config.yaml
n_layer: 16
d_model: 224
n_head: 10
n_kv_head: 2
head_dim: 32
d_mlp: 896
vocab_size: 1024
activation: "swiglu"
norm: "rmsnorm"
norm_place: "out"
norm_eps: 1e-06
positions: "rope"
rope_base: 11400.0
rope_fraction: 0.75
qk_norm: true
attn_scale: 0.177
bias: "none"
tie_embeddings: true
parallel_block: false
init: "uniform"
init_std_qkv: 0.0297
init_std_o: 0.00439
init_std_up: 0.0297
init_std_down: 0.00262
optimizer: "muon"
lr: 0.00151
lr_mult_o: 4.0
beta1: 0.95
lr_head: 0.00712
warmup_steps: 0
schedule: "wsd"
decay_fraction: 0.347
decay_shape: "linear"
final_lr_fraction: 0.0
batch_tokens: [65536, 131072, 196608]
seq_len: 2048
doc_mask: true
z_loss: 1e-05
train_tokens: 909300000
steps: 7482
dataset: "wikipedia_en"
MLP neurons of a small language model. Each row is named by its layer, matrix (down: output weights) and neuron, and shows model dimensions 64-191. Each number is 50 + 10 x the weight over its row's rms, rounded and kept within 0 to 99. A neuron's up and down rows have the sign that makes its largest values positive.
After each neuron's rows, "fires before" lists the tokens most often just after its 100 highest values on Wikipedia text that the model never trained on. A number after a token or word is its count.

L2.down372:55 44 45 56 57 22 56 58 40 62 60 46 52 41 35 32 46 73 47 44 59 37 47 46 52 53 51 51 41 45 54 23 60 57 45 48 59 72 42 58 67 52 39 59 36 39 48 51 61 50 69 59 47 52 45 42 48 42 48 51 62 58 83 46 66 54 62 57 68 61 48 60 54 63 36 57 54 72 53 52 42 57 52 60 52 56 70 49 49 59 46 50 55 54 60 34 43 45 38 44 58 21 63 52 53 50 47 46 63 48 44 32 63 42 54 31 61 57 52 59 48 48 37 45 50 40 35 57
fires before: "l" 19, "land" 17, "ter" 14, "v" 9, "ine" 8, "t" 4

L8.down344:45 56 36 63 62 60 40 54 45 53 26 52 46 42 45 70 42 59 54 50 67 57 40 62 33 40 48 48 59 55 27 55 52 52 55 48 52 54 60 46 64 57 52 58 52 35 48 46 51 56 55 53 64 32 46 52 49 52 30 51 54 66 45 55 53 40 46 37 41 36 46 55 60 53 58 56 51 63 52 30 43 40 59 57 58 60 48 57 40 43 26 64 43 39 46 56 49 38 52 42 60 48 43 66 38 55 37 46 43 44 53 42 46 33 57 58 46 45 52 32 61 55 50 64 74 70 53 43
fires before: "," 38, " the" 10, " it" 6, " he" 5

L7.down845:44 48 80 51 63 49 59 45 58 52 54 39 48 52 36 29 41 66 39 44 59 64 56 41 57 66 43 55 65 62 66 47 36 68 39 52 45 65 29 56 48 32 34 51 55 36 42 59 58 63 54 37 62 47 59 48 62 50 48 53 40 55 49 45 46 44 48 49 58 53 39 52 58 36 59 54 52 59 42 37 55 51 57 59 45 61 44 39 65 65 42 51 35 56 63 28 57 43 44 44 54 47 53 49 52 69 33 37 61 61 39 43 49 43 46 52 71 40 46 58 43 50 29 26 57 56 29 49
fires before: "ine" 21, "e" 12, "ra" 9, "land" 8, "l" 7, "ed" 7

L7.down850:38 57 45 50 44 48 58 60 40 48 55 34 46 35 57 51 56 28 50 29 37 69 45 54 43 57 41 62 41 62 54 40 63 67 39 62 42 68 48 59 35 59 65 34 71 45 50 42 55 52 59 49 74 60 58 64 53 54 43 43 42 43 60 57 28 36 50 63 33 63 60 43 29 51 56 45 29 38 50 58 48 51 59 66 43 48 57 59 51 58 55 64 46 60 45 64 46 49 42 56 42 53 53 69 68 57 51 47 59 46 50 61 53 66 58 59 48 52 36 44 55 37 36 50 42 43 62 48
fires before: "ia" 32, "ian" 31, "|" 12, "ep" 7

L5.down283:47 52 58 48 53 51 61 50 40 52 54 37 73 38 49 39 46 55 36 36 40 50 57 46 50 33 47 32 51 36 59 28 31 61 60 40 45 63 49 40 48 44 44 79 41 39 35 48 30 44 56 41 54 49 49 59 40 46 70 27 57 74 67 70 50 46 57 46 44 67 58 43 40 64 40 57 36 52 71 35 41 49 67 52 46 70 54 49 29 57 62 55 51 36 37 55 56 46 59 57 58 54 37 45 41 48 44 57 60 48 51 46 47 50 46 43 53 54 45 61 51 34 40 45 46 52 48 56
fires before: "g" 14, "f" 12, "m" 8, "t" 7, "st" 7, "v" 5

L9.down639:60 59 42 72 58 61 51 21 36 46 53 41 38 39 43 45 68 63 41 43 50 60 50 63 44 58 56 49 58 63 48 61 54 55 50 46 60 64 53 39 52 58 52 70 40 43 56 39 45 48 35 56 56 47 46 50 29 62 54 67 54 59 38 43 54 58 34 41 47 37 43 38 55 47 56 45 61 41 41 29 61 38 54 36 58 56 59 56 47 43 51 46 43 55 64 54 44 42 57 56 56 50 39 43 50 50 50 37 50 50 41 43 34 32 69 59 37 44 46 52 54 33 48 54 60 77 45 60
fires before: "," 63, " 202" 7, " 194" 5

L5.down88:48 55 63 59 59 40 54 43 48 38 52 56 50 44 69 55 32 56 50 65 41 51 25 61 40 57 54 50 52 34 43 50 58 56 36 53 54 41 47 62 69 54 53 33 48 45 33 68 36 66 42 56 54 55 42 52 45 35 42 51 60 24 44 31 47 44 57 52 38 38 43 46 64 58 54 62 55 46 46 54 45 47 38 52 61 67 47 57 52 58 46 37 46 46 46 57 38 49 48 46 45 40 33 56 63 66 55 51 53 56 45 51 51 47 54 39 58 52 55 55 56 70 54 59 51 55 57 47
fires before: "1" 16, "0" 14, "4" 12, "5" 12, "3" 9, "9" 9

L5.down100:47 59 53 52 72 39 59 49 46 61 55 60 55 51 45 54 53 54 42 61 59 49 38 54 66 59 46 28 49 57 57 45 45 49 59 53 55 75 42 58 49 54 58 57 57 61 58 42 40 50 60 47 61 51 46 61 55 40 52 64 53 50 37 44 45 44 61 44 47 67 57 68 53 49 52 54 49 56 52 41 49 45 29 50 60 52 43 51 42 59 65 38 43 43 46 46 59 44 63 54 62 58 50 58 40 40 50 50 66 57 51 60 24 48 64 67 48 62 54 45 44 64 56 48 43 34 39 48
fires before: " |" 18, "." 14, "," 12, " in" 7, " and" 6, "\n" 4

L9.down805:51 39 58 54 48 62 62 49 29 46 55 51 47 31 51 46 50 54 50 57 49 62 51 76 49 55 56 51 48 54 48 51 65 63 40 41 52 44 40 29 38 38 58 54 49 45 59 63 55 40 43 71 61 47 58 52 55 43 55 55 78 49 48 34 52 53 63 31 53 38 48 36 41 44 63 56 55 37 42 60 75 46 33 55 62 46 56 41 56 56 63 49 52 51 49 51 53 50 62 46 49 56 46 53 61 51 65 34 62 57 49 54 52 60 59 38 62 29 43 24 45 47 44 41 67 42 40 55
fires before: " |" 46, "," 7, " (" 5, "." 5, "7" 4

L7.down476:42 62 40 37 50 39 35 63 56 46 48 51 52 33 42 52 50 55 56 67 43 59 38 40 65 49 42 47 51 51 53 43 50 22 41 54 57 51 54 39 48 47 27 41 30 55 62 51 42 53 45 43 52 43 37 41 47 35 53 51 56 48 36 40 64 46 72 59 58 57 34 39 40 67 54 50 52 46 59 45 61 50 45 72 59 63 38 46 49 50 52 47 50 53 31 57 54 42 32 60 61 43 55 73 44 25 43 36 54 52 63 44 39 50 55 55 34 35 39 53 61 54 62 50 53 55 47 29
fires before: "," 26, "." 22, " to" 9

L12.down574:47 42 49 47 69 49 48 45 45 59 40 51 56 36 63 45 55 68 61 39 46 31 61 51 53 50 53 53 43 43 49 51 63 64 55 58 54 39 64 60 52 53 73 35 41 45 52 71 49 44 29 53 39 46 45 63 56 48 43 58 42 49 48 38 54 50 53 52 44 44 60 64 49 57 46 50 68 54 56 40 55 46 43 59 70 62 45 69 36 53 60 49 55 50 41 63 59 42 60 37 57 31 67 42 49 54 53 60 44 55 57 65 59 58 32 60 41 33 46 63 48 42 51 45 73 31 35 29
fires before: "1" 16, "0" 15, "2" 11, " 201" 10, " 200" 10, "3" 7

L11.down184:50 72 55 65 44 48 55 63 39 63 62 61 45 40 46 50 48 33 52 75 30 46 52 49 78 58 59 58 54 61 45 53 51 43 55 54 46 44 56 40 52 56 34 48 38 68 57 53 51 46 63 69 46 67 56 50 49 41 47 63 44 48 48 54 53 57 72 46 72 47 68 33 41 37 47 44 44 45 59 33 50 49 45 48 57 50 37 41 57 52 44 46 48 46 38 51 43 57 51 40 37 61 52 67 50 41 48 49 60 60 54 43 43 54 56 56 46 54 49 50 43 53 67 60 52 28 44 41
fires before: "." 32, "," 25, " and" 4

L5.down622:42 72 58 71 54 52 53 59 54 53 22 56 61 52 32 57 61 42 46 59 43 46 35 56 64 55 43 64 46 60 50 50 67 51 39 49 48 66 38 60 53 43 35 67 39 52 51 53 45 55 46 52 42 77 65 50 60 55 62 61 47 46 48 68 54 22 48 57 68 51 41 52 52 28 58 54 57 69 61 59 58 36 55 47 51 51 49 58 48 25 50 43 49 60 49 45 53 50 64 57 31 68 51 43 49 53 54 43 62 49 39 35 43 45 41 59 50 67 57 45 44 36 54 51 68 45 59 69
fires before: "," 30, "." 12, ";" 11, "ork" 9, ")" 8, " –" 4

L8.down812:60 63 47 37 48 55 68 53 64 48 49 51 70 37 52 47 43 51 36 59 53 40 36 61 63 57 18 45 57 67 51 48 42 51 54 51 56 59 61 42 59 70 58 57 27 41 45 49 30 43 46 61 62 49 49 66 48 61 56 47 37 60 63 48 61 54 43 60 66 40 32 35 52 49 60 46 51 41 51 42 51 61 41 26 37 55 47 50 53 27 62 34 33 45 44 51 50 40 37 64 42 60 50 35 43 45 49 52 39 58 53 47 36 51 44 46 45 48 64 59 62 48 50 48 47 58 57 58
fires before: "s" 21, " |" 15, " -" 11, "," 7, " (" 4

L12.down454:59 50 63 49 47 40 58 48 51 34 45 51 43 57 69 47 50 49 45 30 55 36 58 45 66 31 62 45 46 27 50 74 54 65 57 61 46 41 52 57 54 35 55 49 58 60 49 69 44 50 44 59 58 63 62 54 42 33 50 73 51 43 45 52 50 53 43 74 33 78 35 49 42 48 53 55 58 53 48 37 56 43 46 56 40 63 62 45 27 64 57 40 37 67 40 58 38 53 52 56 30 66 43 65 52 56 58 57 54 49 51 47 56 31 61 51 52 35 40 49 41 67 47 48 67 42 74 41
fires before: "8" 17, "4" 14, " 4" 13, "3" 9, " 8" 6

L6.down678:54 58 48 43 35 56 55 56 47 81 40 60 61 56 36 51 41 43 39 59 55 45 35 57 45 63 33 64 46 55 35 60 51 19 55 60 51 51 50 59 44 44 44 48 43 62 51 44 52 62 50 55 27 31 54 67 40 52 43 52 45 54 31 41 57 54 51 46 51 57 55 46 46 53 50 44 41 59 44 59 60 49 39 52 47 48 40 32 52 55 55 40 45 53 34 32 42 36 44 57 40 37 49 53 41 50 48 48 66 64 42 38 52 47 53 58 52 44 56 55 58 33 54 57 34 41 40 53
fires before: " |" 29, "\n" 14, "," 7, "z" 6, " F" 4, "t" 4

L11.down31:58 77 49 53 56 61 43 68 50 45 36 46 47 53 34 43 49 50 60 54 55 41 59 50 45 55 50 55 65 64 56 51 49 58 59 31 51 49 43 57 53 54 56 39 48 52 58 76 55 49 49 45 46 53 35 42 41 61 44 50 62 55 42 48 35 65 61 50 62 31 76 53 51 46 57 50 48 44 52 38 51 36 46 47 63 51 37 44 39 41 47 36 41 41 65 45 68 58 68 30 52 41 49 51 46 44 60 59 48 41 52 42 56 42 28 51 39 53 52 58 44 57 63 48 46 48 60 32
fires before: "1" 21, "0" 11, "2" 11, "th" 8, "9" 6, "5" 6

L2.down688:42 47 57 58 55 45 55 29 51 50 55 47 29 42 66 45 36 49 68 59 44 45 24 41 26 55 48 38 57 50 59 50 45 45 47 54 65 38 52 47 52 59 58 53 51 42 44 64 70 38 53 45 41 68 43 53 42 67 42 40 48 52 38 58 48 61 50 52 47 44 50 53 66 57 51 56 43 51 49 46 55 39 43 48 54 51 45 55 47 38 54 43 45 54 60 52 58 50 44 30 34 41 55 50 57 34 37 72 38 49 49 43 53 51 49 39 54 33 54 66 52 53 43 74 40 44 39 52
fires before: "2" 14, "ab" 11, "1" 10, "8" 10, "0" 8, "4" 8

L5.down769:45 50 67 51 67 52 60 56 41 66 56 41 38 62 60 48 55 63 48 57 62 41 54 72 49 51 52 45 63 56 53 56 56 54 38 43 50 36 50 62 68 45 44 69 45 31 44 53 58 60 44 49 65 72 60 57 42 38 62 58 47 60 41 36 49 44 47 48 50 32 42 58 34 41 60 37 60 55 53 40 51 52 46 58 69 58 39 48 45 57 47 37 54 41 52 54 39 47 44 38 60 58 38 45 70 37 34 51 56 66 42 44 50 57 50 47 60 43 50 66 32 52 65 56 37 40 41 43
fires before: "1" 17, "3" 13, "4" 12, "0" 11, "6" 9, "8" 9

L9.down489:64 51 46 58 39 59 60 49 34 48 59 40 37 53 57 58 33 46 48 47 42 46 56 54 40 52 50 51 59 50 35 50 51 38 52 32 52 42 26 53 46 52 48 53 48 38 44 46 55 48 38 45 66 53 44 33 51 74 45 43 56 52 49 39 39 59 54 39 65 47 58 47 42 45 59 62 52 36 65 55 54 58 40 47 49 51 57 30 49 46 52 41 50 56 46 65 55 50 38 46 43 51 38 26 32 44 52 45 55 45 46 47 52 52 56 38 47 51 38 54 24 41 60 31 66 49 60 43
fires before: "7" 14, "9" 12, "4" 12, "3" 10, "0" 10

L12.down774:57 48 67 42 43 52 65 60 51 49 55 60 50 39 48 38 58 52 47 47 47 45 47 50 57 43 43 44 50 52 62 33 50 53 33 37 34 69 47 62 47 36 51 46 46 33 51 49 61 55 48 52 58 61 48 66 53 61 58 59 60 43 55 61 51 59 59 61 63 69 50 57 24 50 61 41 50 66 58 52 62 53 51 56 32 51 58 53 49 62 43 56 52 58 47 55 36 50 57 35 52 47 62 68 50 59 37 38 52 54 51 60 48 58 59 49 37 43 48 47 57 41 31 51 30 49 50 59
fires before: "ia" 63, "ian" 21, "ep" 6

L5.down699:87 70 41 48 44 52 47 62 57 45 57 30 45 45 63 46 48 33 47 54 41 51 41 62 45 48 57 51 57 66 55 57 64 39 52 52 40 56 48 29 49 40 60 50 40 73 39 71 56 49 49 45 45 38 53 45 31 54 31 62 38 77 49 52 61 46 57 44 56 48 66 50 44 34 57 52 46 72 50 44 64 68 47 38 53 37 62 53 51 39 56 47 50 53 50 51 51 51 53 43 64 37 52 62 40 47 30 39 54 50 58 32 52 49 81 59 48 41 56 42 54 54 45 38 52 36 36 49
fires before: " |" 30, "." 16, "," 6, ";" 6, "8" 6